config = dict(
    num_hidden_layers=9,
    hidden_size=160,
    num_attention_heads=5,
    num_key_value_heads=1,
    head_dim=32,
    intermediate_size=640,
    vocab_size=4905,
    hidden_act='gelu',
    norm='layernorm',
    norm_place='pre',
    norm_eps=1e-06,
    positions='rope',
    rope_theta=10000.0,
    rope_fraction=0.75,
    qk_norm=False,
    attn_scale=0.177,
    bias='none',
    tie_word_embeddings=True,
    parallel_block=False,
    init='normal',
    init_std_qkv=0.107,
    init_std_o=0.0,
    init_std_up=0.107,
    init_std_down=0.0,
    optimizer='muon_variant',
    learning_rate=0.00705,
    lr_mult_o=4.0,
    beta1=0.9,
    lr_head=0.00428,
    max_grad_norm=1.0,
    warmup_steps=200,
    schedule='cos',
    final_lr_fraction=0.0,
    batch_tokens=16384,
    max_seq_len=512,
    doc_mask=True,
    train_tokens=192800000,
    max_steps=11768,
    dataset='wikipedia_en',
)
MLP neurons of a small language model. Each row is named by its layer, matrix (up: input weights) and neuron, and shows model dimensions 0-127. Each number is 500 + 25 x the weight over its row's rms, rounded and kept within 0 to 999. Numbers have three digits each.
A block is one neuron, or neurons of one layer that tend to fire together. After each block is what it responds to, as a language model described it from the Wikipedia text at the highest values.

L6.up210:496547523481495488513500524538478470518461507491483482486435509533536512486504520520520514477501507493489467502506463524492468531469510490483525511477520461517530477466492496509519469480489486546518490540480472479474538535469514478481505501505487570505478485502470448491534555516476466551488499506512557506545512472453519498517479476513483508500539505515490540502477536510463514522470
L6.up545:484520515480492520483468477502481486513479494474541507489531457503518481512463524529545525490464511489529521509535496450477491481518498505482522534484549499482474528512479556521494522526541502554512495512460510480474505529553487462487489485474501442490472541474494458525485472457517484511532500487507509510497479510475522503465489531534505486514519502454507557488506455487459483520476
Responds to: Relation word before object. Prepositions or verb-completing word pieces that take an object next, chiefly under (under construction, underwent), plus part of, home to, pres-erve, sec-ure.

L5.up60:470489504517499502503494528468520492522485476470496540510514504515478536514568517478498494488476492526530461476547455459486482478509493508503519471441520530504494480467518512507492508488513491506496473437525511507523517518525494487541472462505481501496465506495474511493516492462491463502513503534491486491559511476487519515510499543473497543438487499510505531536553525460509477531483
L5.up87:546531474504512494505515514553464515496514497438477524509525495466478508507504466511476547536500521512501459500548467478489519503488457477483517487495545559517547484491559498537510526491537479504481516537510518481506439508510509493466478543509502494481444510481497475482504512500536506527540475525555494526482503503491484474520503519530475493461518476462482464513524501495458475522509
L5.up166:448457555467492511495505515535493525481518486474527480462517478500492523495521527519508524506502504505517510503469528507506488513482504520503520529500470512477485535466463440453499523514517448513535481462484463533528460493489514512558505482500492521534516482483514485503523478472494531561481517500475485523475556510518488460497484496507506482507498495487482490460489539512492481514555
L5.up462:512525521515463491503530506468497500503504535482494550503526461537453497541513510517480501513478511530495477540506518518508497495492494526482509522505491500518503496470517496445456488483488489503469478505530491461529488520475525570508463536451491562499476501467485501468532532492499516513491488500500471532491498483485497477486479490515478487475485472463465476535490522479493537501534
Responds to: Word-start fragment tokens. Lone space tokens or short first pieces of split words, often right after "the", e.g. space before 1960s, un(ique), b(ay), B(ooks).

L6.up294:512516511480464497491544521445519507489491458492501525485522509517484484508491462513479463496498480537509471543499506495491512490497500502491515506520442487514507466512501458529545486524484519512491466486478466535450546496496502507511491503502529550469525508514506505471566510427477510477507451470510465483509526470471536507479516502504513466454533515512511481511504537454492537501518
L6.up555:496497495509513524451478494496550528489508489540519491467455520518486528475439504481506500494496512501452488490491536475523475500503494524461500450501516542496525485452483494494514510505499466533514502531504479581499517513507505470538468486507537501452530510472484478501537505491508467460495474482546474455544519516507476522521515491509503454472534492512519509557475531518503466465529
Responds to: Comma after noun phrases. Commas right after a name, place, date or number that ends a noun phrase, as in Karabük, Turkey; August 9, 1994; Hall, OBE.

L6.up104:483526515494525520557475543493525516497499471478503498442514550492501446503504542516506496491469487516472475466479484539524540501525507520522466487463537527481477511504523495504504467524513520529519502480537472503543543479471535469503506469492515544467497499493492483530478520508543507488504525500502419455463514503475524511503540484503474497482487488477525460486517493494540523510532
L6.up604:457510503487488489537489545455477489492436476539509500479480497515514477508478466503471513492511543495488494467487493520473472524497482510511448497514507484517534511491494484511493503495526503515521478479466528495515534454469493518570507499483509498455472500512508496479501519521499492491467559536453511500517499483503517500510530486490453460477473538485505481524516498493492501484475
Responds to: Sentence-opening time phrase end. Final digit of a year, or the comma, closing an introductory time phrase before the main clause, e.g. "In 2008", "In April 2021,", "Since then,".

L4.up18:511537466508486504486482487463488532498485481552502512513496510516523534530505515501485512516503492513459514560441480565473479505496488487530483514463472532506467520513569510533493476505510491523504487504508527527484491510493517488484485475466502448507477526459497457523529490486483532482502546474536525521498470518493528498450496497505470492492512482499525514477478490512545490468501
L4.up219:443509469456521483490509485507492516484471502506483487493494475512490559513503523469500497452484533495490498550492497491527488557481531497504480476474479467518509483509518567487557505518448501510521531508499514524521484490509481491489511474518489494506500515506459484499520500532510540493502521467473512507473482459486524475477528478495498550536534525533520499480501502577490544533455
L4.up228:480508497497510512483496500521487483525492510471482524473528522547477544486514547471535490456470445518478505495497494519454491496461512487492509512485508482539485503475543499512519544483512498486500533536492488507568521499507547491491487516514483454466488496497522505492493499466519561500489498501456480488488480501488485453493495486464540479435498501521536508523533485514519467532509
L4.up281:499498485503483521521480483459449525524471543461512455506496488553484533518484482481437467481506506479490519529519498543520546484481493535515521470540468490469465494520498482502522484510505457523510500483522525474509490469464530485419480497497474546484495485481511485485535531505507524513514531488507463462518490546516494509488502548492511505480544542460512522470497489550500489493491
L4.up298:450499502452516530473538499538497466507467494525477487529487492463497511501517451531490532514538456472523525480488503511497515503521503475505494505514508481545543496544519517479544520533462514497512470461471484497509517460527457513521484497477447487475504481500470529550515488479533510548476542510480514504445537506509500494477502501508504526524488473452490472484494516504496498506524
L4.up299:466459512471489491507475489489497494502535496478467461492509494488510486508467527517486503441497444519523499490452514480483488481482442556500482479514498507538466530479540488470529498523507532508478513486519526503505489499495548480455515482497491497476450522512458443485500529500532502454488468481512500475506501495511455505499527491490527524516498516499520470496553552457523501505560
L4.up356:480489542518478544515489524497486509466486520481521474476488482521467491505504495484469526494515465484501530530491508509538518462511500488493498454479529541563522490526497480482516529515497512478451486565507547497554483485491498499463494507537497507463526515519451504451508438483491508513520481497496521500475552487514505514483516449477491494472471486493497493531514509499481576496490
L4.up508:488532482481524533511491436514480509513489497517546479499460510505469520520497532494496534519500445526500536492430501510494520508455496554494527488520507487491462483518497475527483508514443563511519537501513505506510522457500520528490468465517515525500497500455507492461506496490536487491512488521493504521536530510500464472503498528521485501511530483479500528467463520532509472511486
Responds to: Mid-word name fragments. Middle subword pieces of rare or proper-noun words split into several tokens, often after a piece ending in r, like Ari|z|ona, Jerus|al|em, Oper|ac|ión.

L5.up209:473488549494487515519500474518452466430505518499518499522489529530534507512468503459478520502468518519467508515515485526496482499481530506476510520471451536485503481476460472516495481518439516517493510471564509490529536516458504491474477475469501514494452488475524503477534477495501499510445542486483557513515467498482525489485462495507526488522488462485503534523524497508525456509489
L5.up422:456504506539475519495532468481514488506465520494455445517518464499470491536505515505486535525449513501506485492461465493498472514494516496524522484476497544509518472453478505454461524507503531522521543480513506494522526440508492479498455472513545462507455478530494479493515474478521506495496512516500467495476508489546513538496479502500482519467520506514506494510498489509545519525552
L5.up605:512523548484432517520519500469488509494495479471532465513508469522516537502508483490495497514441475485474531533511539515507495519528487522542488511480434476550497524459488498492508511583502508480552521483487518538475462521452483513463468490485522493503502523500495449482488499489495509509486512473480492499486495507535526515531515469504524483487493468469492523541513494567514470523494
L5.up631:511475507463475513523518488495493507532463488472486498517528499510502462500432504514507524488513493476467534540516514473463520505488536479458503529469477525537486514508482515495485514528514494518515476482480543501462501500482496489507482519473508473486512515478526571528516518508472461489446499517532535529467477487536521492506515475466550504498503506522510473551492496508527529533476
Responds to: Mid-word proper-noun pieces. Word pieces, usually vowels, that finish or continue a split proper name of a place or person, such as Iow-a, Lith-uan-ia, Sury-a, Krist-ij-an.

L4.up155:556447558509495498522504515502531524448488489515523515496516452487495511491491501523519504531506491462475439555518482553462510521522514497436524513488476514528511497506486520497497497520530476547535479519514502541499478485512504471508513505488524509489458531525516515478470515518511477517475506464484479521448552506482511469475500474493473527508497487491495482483518456484544473503544
L4.up189:502480515486549514527486502486493476505495517495508484554541515477514494505464528489471520508497481454468478529505505458546488467502481456521514500504500536525478497449510537490529530509517474486498493506481469556484505542506493511488493492493524526491546527470504484465466456476512489486522529503499504468524532488496463461491522475491532502490514484526497471546477503504516504473492
L4.up201:550468491507519503517533525496526484506488536501502508486514509491494496533511562505515494512506530509515496485488462526484487509507507503466509527456470544496485489524512518497500531526542452529513494524465501507515493494526511529473508521489494450530528500554468455519458474537487496518489500539462438529498494514532474506507539488457520467509503527501545527504520493517478482508495
L4.up204:532527527473506464483473450536489502558485463515485487516542501502502498496534458470499466551519530481484482499511475486510485521504509487493491472502495494549543506470511504484519507483515521492507499517427513506521488538494505513480450531502479515479502499492482521464508527565493452482478528504501517497494517502491476484481549481524458457528538471511549501514527516486517532447492
L4.up251:506539499492501526517516491482474493492509515525536485489459469449557511492514517512557484522499503501500471462463461553533467489498513493462526513495542482456519486473511476472501561526507546515529490528471536500477530511512509511499483465503476490509481490499505490499516495515508501535482478491497481497519454513521472514456513479491501458493458487505512463511522495510501493473494
L4.up285:488505505495487506543503503471505510486472538468475455489528524494505525543517508561498514497502529521467498463503469501529489489495481509518508462504463539490505485491523532528510496488503506502506516503506479482535496471516520458502522490483572535499437534454507491522483494502460503515531523510506532508480499501442456503544549508481472471476502479460497548525505495491529502469470
L4.up346:507514498473537548512509474479526436517498522455502513536495511509498535540518507470493544501500495475518469512493471469521511522522502499506507496473504467467494487456474542510493508482466493497488493560499480491474526451545527458528453490539509490524474475516516485476494506495523522555501515442551543511511500505532470511489509495545479488477528474502479521469493506476498500464477
L4.up478:502490486509476469488508554505508474519536532515500430496458480535540491481565534438478471528504517487474472547521508530498556509508503508487509539482476487495511521541510464531474543485516459548518497467503519520462502523532506478508478483512495521490515505505505475509489434493489492499506534538469483507492504540491515523509506462474484477470491502509529492499489482511469468516515
Responds to: Sentence-ending periods. Periods ending mid-paragraph factual sentences in Wikipedia prose, just before a new sentence like The, In, He; sometimes commas, paragraph breaks.

L5.up78:532450486510496490469481490522510477497482516529488532461480494493484528559488465515484541477540528470476445517504489507483491495480489541511512493511491504526519490529502461467520478531483474526496473500523511516438450497511502458498470496508537521507573524509486488459490525485483449522484503529515534500463500542487528503487531499499516512543533510524519504542491459485482490526468
L5.up210:518517513478532456493460457515493494426494506523484454455521500502522502499492512527442519524510492501498496539518464509482479499542493501467536507503459473492536496469495493527535483522521496505524518452445498511517452482513550492479478478506507475532527475518478527505489527534519452477508558511531507514469529514508509473481510466496490456499515524484481454452477513520514493530522
L5.up386:501462514483505482502531491521478498531529562455519518484463427463493472507545485518508487531507548486469478511476471517487505533514503552501528465536491503500498502481534507484553509540495456502520530504473465454483522490518483483483510513502469484523499480522515509494529491518524532515525486529556521491518500495515501453478520493454512510510488449502493478474462509473543441470434
L5.up484:504523523499499499473469527498486501493523544498507537534526526449520501481504493529509506501527518490483489549514519510529526511481486505488442496482532469487550494502494529534545522534489534489448455545493507508513525490475523486504473524453514495487505509521502472471538490465496507490521479505487510452476558507518455525475515460464519470541482454469474467464519502493482480504458
Responds to: Sentence-ending periods. Full stops closing a mid-paragraph factual sentence in biographies and histories, often after a year or date, e.g. "in 2011." or "aged 83.".

L5.up139:522492498442511486568482479493519477500483514498504489542519506506508548509498477483447559478528547509463490459461479488512513507510477520523483502502490468501498484482510496522495498531548535520507524499436527518508517470504485547535547501509499479490481507483458498478509453489454480517525495541484519478522482501508505466534461557481461514529493491492520471549524532516520495555485
L5.up387:504484501482529511567495530515500479496507527521512493464524451526503493507477494505490494511535480489527463472465489488524503516506505482498482510459445483479496517472547508486478497494523484503505526526522466516522482500474511491447527521525465489493474485471506513574489495527481535504464450511507493508484497526525506480497539468482484500463515491564487438487487482542556529472459
L5.up418:470461462486495447482509461470509496505483559523530508458533473509489484486455433501485527519489464508487537488488460513567525493501498490511536521445500501467488523505542461523540496450464461508459513494497455502498552498485458558486504501505526487492424501474500488468492488517509531507509472496516540513490476467505520489520495512492506474521507496498522511522515468527519487487524
L5.up637:503449502493529533506484491535544478510494480508524555516488477519495526527544479451468541481521478497458519479454475470487473492498434501519510466550481474463490483512539495497477492484494526520481475473513494488518514498487545446447495532518478498485469521517529536490515459497500520489500471480495487480511495524539501460562526481504480523483478517523515505500518475519510492490531
Responds to: Mid-word name fragments. Word-piece fragments inside foreign or uncommon proper names, usually mid-word after a short prefix, in lists and tables: El-is-abeth, Schl-um-berger, Jyväskyl-ä.

L4.up8:527483504466477509523483490482489490492508467527515484497450499495515498454494495501537478503470524508466495512518520473512476480438534484499485497509534472512484521544533489469493488488494511509436519493518530466484483531508547503504522490455519457526507498493532473487482519523511485481509489515513479493522498444510435454499506518514490572480508540455452510509472460514503505537490
L4.up85:515486480489445572461490482507486474504500490512497511453495535511550460502461469543522459500444509522467483495519499505502500519499539514503495495491492502469513478503489506511497501497508472517501495529520494506518513509455510476481495473491539523491468487478517531463529444509504511524482530583498492506495501486514507480508491487511486480506526507484515502498531446511487476491463
L4.up188:533536459509509507534494479488494526481483487558497476478468494498520499533522505444478486514470510494457510495443461541520467510518522489469500526503513525495440488518495508527470502504500491514515482529532493487488464501475509482534524544553522556476497531471492507471487528533469530522507522510524534484504439496493508503519497509517545516525480475483490504465532507520496541520506
L4.up231:477527487519522493541511507471460506516494484505501542525507470482490530496522504478513488523456458509503518432466479537513510508490487437527468483500491523521487516498487504504510506498493521524519485487447496484469515518461477507568502545465498485494491515478480524526553537510509554504539533494523539484485508513501493487548499493482514483518488525508515468475494558489508518492471
L4.up247:486488500452475509495532482463504553501509493531496503486498454515508520461482510500467522488499500489471514501491507515536491534539533487450492472481495511495455492513430556545476503527527489484429506506555496489480496499481491453520489470500448491465488461518545502486486525531521535536460522483510497514520559485539467504517497521487473526520515495472482534504542490510512511481485
L4.up385:528540503499514555519470510498478506467477476496454514518568477492475563497491492513525488505473491508510515488454470527493482483521510483510471491518507475535542487465483486497476510520510524477501488494463472498507543510539514495477478485502512509547518548508503522471482524506505494489507513510534437491513506466495543492504530527470531471483520500515496517535510495510496474509486
L4.up421:502523509472481480527479526470495460506484482486458461467492449487518503494491495499540508501503560518475486452491487563564472515512504548500518447498532529523507446538560501477497530517493488517516471516472488506525524528481524486534527505521502479486508479499492461499502499540489513496500487515525475472479479490515501503479490482492491511479455514485531490516538515498532544510491
L4.up496:453506491455491507517484483489444507494526497510491495523475417547480477517480415508524492487496514509496506519488482533476495488508478495497479521494474503487471499488517537493512490478519522511504563514492512520501480516519481491486479481459563533482525484460489509478522512542502530536485518503521519477475500471482494485493513481537491508488496474480467504447514493475485514480506
Responds to: Comma after introductory phrases. Commas closing a sentence-opening adverbial phrase, mostly dates or time phrases, as in "On November 1," "By July 2025," "Before entering politics,"; also the last digit of such opening years, as in "In 2007".

L6.up53:460464494510501499526456509512494490478478500483483492522509503513500448542536510533514514524478513543509458521500492496499505469468516549473497499481480471473482500435465521505471500514505487476519507538514511499464476529531489490452532528528495495494494468526453492457502510459497551535500480486523475479485498474523532504497525500477476591536472476508464485534475490467507475487500
L6.up505:537490523494543488512472456481508499471445485521485507495518477532496495500476513512498507516505519485527496530478492496496501518476465480457500538508469476486501500534504523493535502459541473502516521552495521491477572512474451489482503479485471520503479506465479485466505536500483501520491488480518531492504521527487515471486502475488486497506470530539449542523507508546552495515528
Responds to: Foreign-name word pieces. Word-piece tokens partway through non-English proper names, especially transliterated or accented ones in lists, tables and romanizations, such as Be-ij-ing, Ma-ay-avi and Ku-amil.

L4.up53:489533529498503528518473515512499471528512500482491468506422533503509513484452491500429548519507496475499498506496495507514495477549496482472498503518475475478483462502528449467492527492519516523486520538499502468501488507480484497512546486460481471534509467473462498532556483493524515541477497467526527467503538524494482518491499532483507482466502512502491459493484528435532502522485
L4.up260:528540498516536525553517502533531519521510490482470452486493459500480512495475508478491453526493530447490464504531474470467479501472503476505511512495494519479530551538535506525505518494529506478528494510468499502506503522515524500554501500520501487545475519507495489505459530507486465532432478493484513520524515510484520503470492500426498513495496504485493485521521493509533520442529
L4.up378:522484475529472459508491517512487510567488493498479499502462501497517498476480524499493507501483460486498496534497514497492490441498460479484530514454476505453505537501533460517493456548506515516461507499524481493475483537527500484499504512471492499502479511513487542449537512514528507535456501530488499480474485480506483526504514491501509487512487459489478531473502532455569504506533
L4.up408:509494504489480511490512538502532536509522476500515502519474531516467521489497501501494532462518514433478519487536481489529533499523499561466498495535500496528500459505536509520491520496455469493437494474519479502520495462468536545494462521493435450503466520480536528484505483486548488527509487475495513541499510516541484502504477512516555510496490533508435473517506511440494502524508
L4.up440:480512505490469520507483470511553532482502470532487526491475436506461512482504429499504476518527530490520515533515502488483540539476494491485472498548547519496487481488481515516450466522492484524471491528506460527473534530489463458475467523476475516499515498522509506458515483500491521476490484470493512531484470562527466507494533519470512513513501538519521481525475479478485527497544
L4.up444:517503493483523553482492474537517456517476497496500454464439510497516461505517496536536545539463478506514471494539475487534486501519545475491483499482561530512529521475475514493500503530510505487496502495548495467514478498501509466468463562527504466484536479485481493458518492494519475546510501549499510493511544480508469465543530490466513452519496517434511502493507511494516493516489
L4.up503:521492458487490549520449475471521516542416500507501506509496545520477496515462480484498511482511538479509490461494482522464495509478475495512499513513509532524514461517534496526501564477492478500514488524520508507486464481501507524454501558475509495476497546495499513468513526436446502518462506517505500489520528483479543515499506536496506505508507505483476434467489483482536461508510
L4.up588:512473515503516503487496490510549472561512502499478528503483524501438524521526493522505470497521501473476503472529508485515478463507515473529531499554486488498532554536509528551479480541522491511551542460493490527425490501527527468513525484509445469501507486486490483488485530509490505502496505519477477515482517515512511469495484544504497497528514458485496536490482510523509494456473
Responds to: Compound hyphens and word pieces. Mostly the hyphen inside compounds after a first word, as in mid-20th century, long-term, high-spirited; also mid-word pieces like re in reaching, rewrite.

L5.up69:510489541512486482498458503521464499501475536499516528526524461529513512469502471498483450509474512520490465511491505522515493488523495505510452484540508475543523472523502531467525505498534561496465481474504507496479533475484509479555495477468524489528521497492495521519497510474545506503518501517505446490476525517486535487483508525524500561489516534464523493492506498511515541454522
L5.up151:468515517497520527523483474480519460556436489503488489461503455512488522484482484503498483505491523486503465510475527548504536424480483512510515474557478505478502491503480485545498515481534489499493478469510511530511507453439559490515504502480501499487522484499492511492538531527556534508500531502497481503503477512495533542513526524462533509491449494485495525502511522491531520468499
L5.up439:513487516479454510537461491487492478509515489456463472476496517502443504507508476511521483450481512485528496478482499539515490455520498543485502483479485531516538509483492488507508526507511497458482458474465477527510555493490504479528545500517556494560522518474501468491529484522471537505533496484490473549472505483506470500532515522527523480489542516497482489508497483539472505472546
L5.up463:455492535477499486534518540505522500523446499486519458469444494469477481467491504486522510518454533530503499484501483558520494466493482505482496500460472483516535505523537481551515483492518527487509516496481496516503463466480510453525498499515479467504470482509488517489545521518483478508506519520531527507515483507483499498536484542479463494468517525524476584498515488472537494459509
Responds to: Clause-boundary connectives. Discourse connectives and the comma closing an opening phrase, where the main clause is about to start, e.g. However, and, Therefore, Notably.

L5.up271:505518500516474478508490498471531507517530457509523484504503479531539457508488512489532443544477459479501513547488532506520528461491506533477521485508510478505452472526492530515448567496530478518523472503522484460493515536529545458471512480508519485521508500477515506475493493478530511538518477462500545509465496518503468528497495463551504482500469494523505517513528476469496503491453
L5.up322:477532505501528480526499485490513496518503503478524497469524496509530496503471517509478487469502458512495488508519531479528541501506494501518502469509461511442499515455488495476507491494521534544546518477524493491480489471478500452482491481509505502483481499501489552475499511525463522509490487513478535516449521504475560492521536497537465518504551471542486477475498513493480534434514
L5.up431:540485495470502516528507481515467518489514508499507501489490497488513560515517441498486499456489512511515493545509463498497556482481477438483507486546500524543507486487489505583532439522526490525492454534527515493481498461483499508444503516514478491507508508485490510505479467502474480501463478537563487537515519476519491470492529521520492539519532510523564564460520511518502518513513
L5.up495:493503484542480500464499516535486490503511501528502536530500496487534470510442446486508540513485464547475574472497508491478536525531468456493515495502548487508526523456467499502507474462466506504482501473490474544544517491474495471483482493519467502544525536511547481490530510501520487538507533481523486508481483522502486514482527501517474541500528453506544540497451500503508560528508
Responds to: Infinitive "to" and modals. Mostly "to" after verbs, nouns or adjectives (has to, decision to, set to), plus modals like could/would and mid-word fragments (demon-str-ates).

L4.up2:504518519508529478464515492487513494503538496489503548456500472497472488532532504495497535522478510458518503502519493556518514521480523482505469478497534459494499506465489473511513469502498466523522521479467504527535464482507483453489478512524490490496483461518516501458497537479523457571475528484519489524492461490511526541507546513486477502519499504471449486487510489556502487531491
L4.up172:509515506481513513506477545498492428523573531502509489504500488515442522509483534482498554494512503481505496498493526511500518485496465500502471468505530507542525480537519478526550503478522510480522507543518497501507490497532487530479499504579448508479488533551504494494513455477475513510458499497505463463510519510455538524471541486521517473501538487498486557513495484498516514504546
L4.up351:520539488521470429459484480532473489511520510507498480513505536502544559520477469495471498468461535467539503501444453507455499463523488512497473493475451460450449499484485531521497498494481518529495476485482507520524509471515493459479527508512494505479485496556516495526455498477525482508502517459497496502495477516540518521512471515521502536504513481488515495502514460526485487510521
L4.up381:513508487478528501509520515492501523500513507517504498468493470450544466473516551488518515501514468466551489531493484504484458512512478529462483475510453476570526519476511449529493462514543508467508481509515488512523505502477588460529497526491504513493507506514498510492473504511512510528487487468476504503517554551524514494541479531470511526451488474484510563455480483500552513458490
L4.up510:479500494516562465543492520479459527522493481495513461449495529480460458519544495490506524470494455488539547509489510527483512537495476503534484496568468470552470516486476466507529501522503503522508478453470496500478510486493505516477481570484474522477486523517518488481516484483533498473534493474500488499482509522505529533507542519458480474478458519494511508513541468547503492484488
L4.up538:507509544519550523506526474537466452478476533490527460454498479501479568497521530512509509503488507496464495486516488517506464443528482539539477498519463461508512487524498491541517437506486519516489534484480537487491456506487497486528470523512496489466469507528520502449511475451481515539541496513508486511540502483573508483533532530489467515505525497498505513523528492520476514508475
L4.up626:496505463504492503494502486472528497475551506533507474548485473446477522519542485463519527524488513517507513503504506469515485491471472509495467504446520477501464488462478521474502500505510493491480480458528528523487531489515520502470453582516495468523497498515520495510528515466494518491475509501444517507505458498476475561513541523486480514535481495495502509496442456556498531530512
L4.up629:484488514453476485521487478491518509525501538481465490468512493460533486503514483509453524450469491454475467479490480522519405502485484495485508467476542525507490489471519509502474511514494500452541513525520513491530488492499477503498501492483511475476478486464477530497554508510556493500497490505524481499516486527506529519523517550488523509474513524540516471548458470517545543555499
Responds to: Mid-word in foreign names. Fires on short word-piece tokens inside rare or foreign proper names, such as the b in Robbins, the l in Jabloteh, the aw in Bogusławski.

L4.up181:519517502465535498499517496496493497521500515481511496517553446503491553483491533543522452519498507533490493473526519472510488483509465496500547507526536499494503468504538469537519508478533529518514457519481465521502562481527508494493515501495470472529467519495492453472489470507478500545525518509576539507448491515518499537464486477490487481510492459477501528474508482537532473519495
L4.up253:507501500475491495497511520492509478525498516500498517525479477488489522484548517514485497509508497533487496487531511485485511489470480477469535507528551471525515484484513475492494542504494456482517484453502491496485530525485528475466450471497472522509519509489486506553524500492520484458557492502469485518461541498486487541444566535536468499506515515502493522496461471493523479543526
L4.up349:507455510495460485463511466494491456550502512475537514503531482528522456480503493456510541505515480492483532501489511504523527525507536461472479511513503510474505516537517460546502512497548493505491438525490514506535486463494502500498510493527460481446473490535518512511530491470458524523497500540501514492530493494478534495464513527546461515490510488500501522476448480463523568492517
L4.up364:497511510512500483483487509476500496470505474499517521513518444504499511521505482520492499520483461553484499482475498523491513526473514517494517494484470465514515555513447476514525521484493526529526525441476513514527541458519545460487495530470495508488543472452501474507530509497470547560479486512495514529495495509485506516466493478494497505557539524528451497496494516537503528475472
L4.up383:456488502525481488501529488480497508467493518496497490512559510509512500521471500474452510482471511518492521536488496473549491504554506523466485509507552463527516517494499466507486535498499512500523493496468439517560526468501486483477421500503484472503536449466449477537490490525496491498482481486530493502496503484511503553463488468536532542487482482469478438505485512491522535489519
L4.up418:480537523499487484484498494482506537520477473513477491508498512529498496473450530483505545509467522495501476493510488482501479479533461480498489556511482446479528524480526480480496542512477505545556464453460488515498501501486491478509498519532481509521537479487528473470513530534538491538483522496483490485476527463492509524464540504522485505504489496468513476500452492501469536482453
L4.up458:514510491519525480498501511483499533501518445501503495526541504497514506546518555536507510533488506505474523528544534464499473462498456501536530541503510489449548493489489469480539486532509469496499480504465485498519523484515475472457485479516495499460486479561474470493524509525489485476494470488494557501510527483452483510477494474518497463485524461488512442485493489525460497474521
L4.up464:486450480474517488509497482471530520517519490574507509499461493477476546508496485471523511485500484500480517542469539495484488488523462544487526470507519523506477472434520507491503532517546517505512556484500519505489458480505513534496438526500525496504521464504450506516528540463452513472502482475522502497517481515532536520495526502477494480455559520493496518485491520486524490511498
Responds to: Pre-verb infinitive markers. Fires on "to" before an infinitive verb (wanted to, expected to, in order to, first to), on -ly adverb endings (willingly, finally), and on some "and"/"would".

L5.up378:489521489477493512487530503551490515500463486486494473546489486549501508497468499486522488496500503504485436517463490506498457460495514497511464482509490477506496477523512516480430489523490505523491421499503522536487511506506517523440540466503485515494494501543460492482491498515434502525524507511475479504526537532481549497449526452510515510512502494512501508515522474548543468525496
L5.up477:489501480549491457485485509469519505511524520462518493504456481557465541473480482524510542482482502521482462464540498480488491512466509487462494506502491513485500498532510490522506518513500548480498493485522501525475524513473498466524476504473511476489499533517472492484448509516473504496525495502480513501498464524528530555519533539487492496509513489499502503481491444554523418476513
L5.up552:459484510536464537502496501509506479510535500509464527480445499458453521521484472556485505475498514475531487533480454528503501500501496510499509429443513506528504470484501500463487494502500530522479479493516555485506511503514510503490494530488493509507472503515520530522504494479554471516483525537492465510454567459501503516468495508509509482496517496487488496527479530502482490509486
L5.up636:497485530530457488481539487510508477524470512481529533452473480508485484503482488484523514479522482514507497511509489503468511454462485490457464502439502481504528507510489496518514492537527500498484506463517507472477450541533517495483507510489507429530469482486507520514469523507474456479523472542543537511484514465538502511487570508550498503493477511461537560494499501527526470509514
Responds to: Table row start. The opening pipe of a new wiki table row, right after the previous row's line break (e.g. filmographies, standings, tracklists); more weakly, prose link words like "as well as", "also called", "titled".

L6.up389:501526504515535512512505515479463479522456484487513521507455507469464463472506508487527525564510466539481532487526491483486489470459547493473498530537496478504465471472506480550510508514485457540474484516468474504497481520537495516501445523470487511516530476497510487462530482511516487546528477509475508518522495467489515511493518514515512439496506485524466480505481473519491506488522
L6.up391:505536483486500497510534521521483476482512476448459532536517487529491511468539501460493528499502487501524505474532461462470491473522483513519519542512500477505551483453473494509514517484513494500489482495535522494456507511516497530523523587484479560541533470482479477466526496475476475521499521483455520460468518492497496524488490513507503481513506521512483490504481506537494509471484
Responds to: Infinitive "to" after verbs. The word "to" right after a verb or phrase that leads into a following action, as in went on to, began to, attempted to; occasionally prepositional "to" or and/or.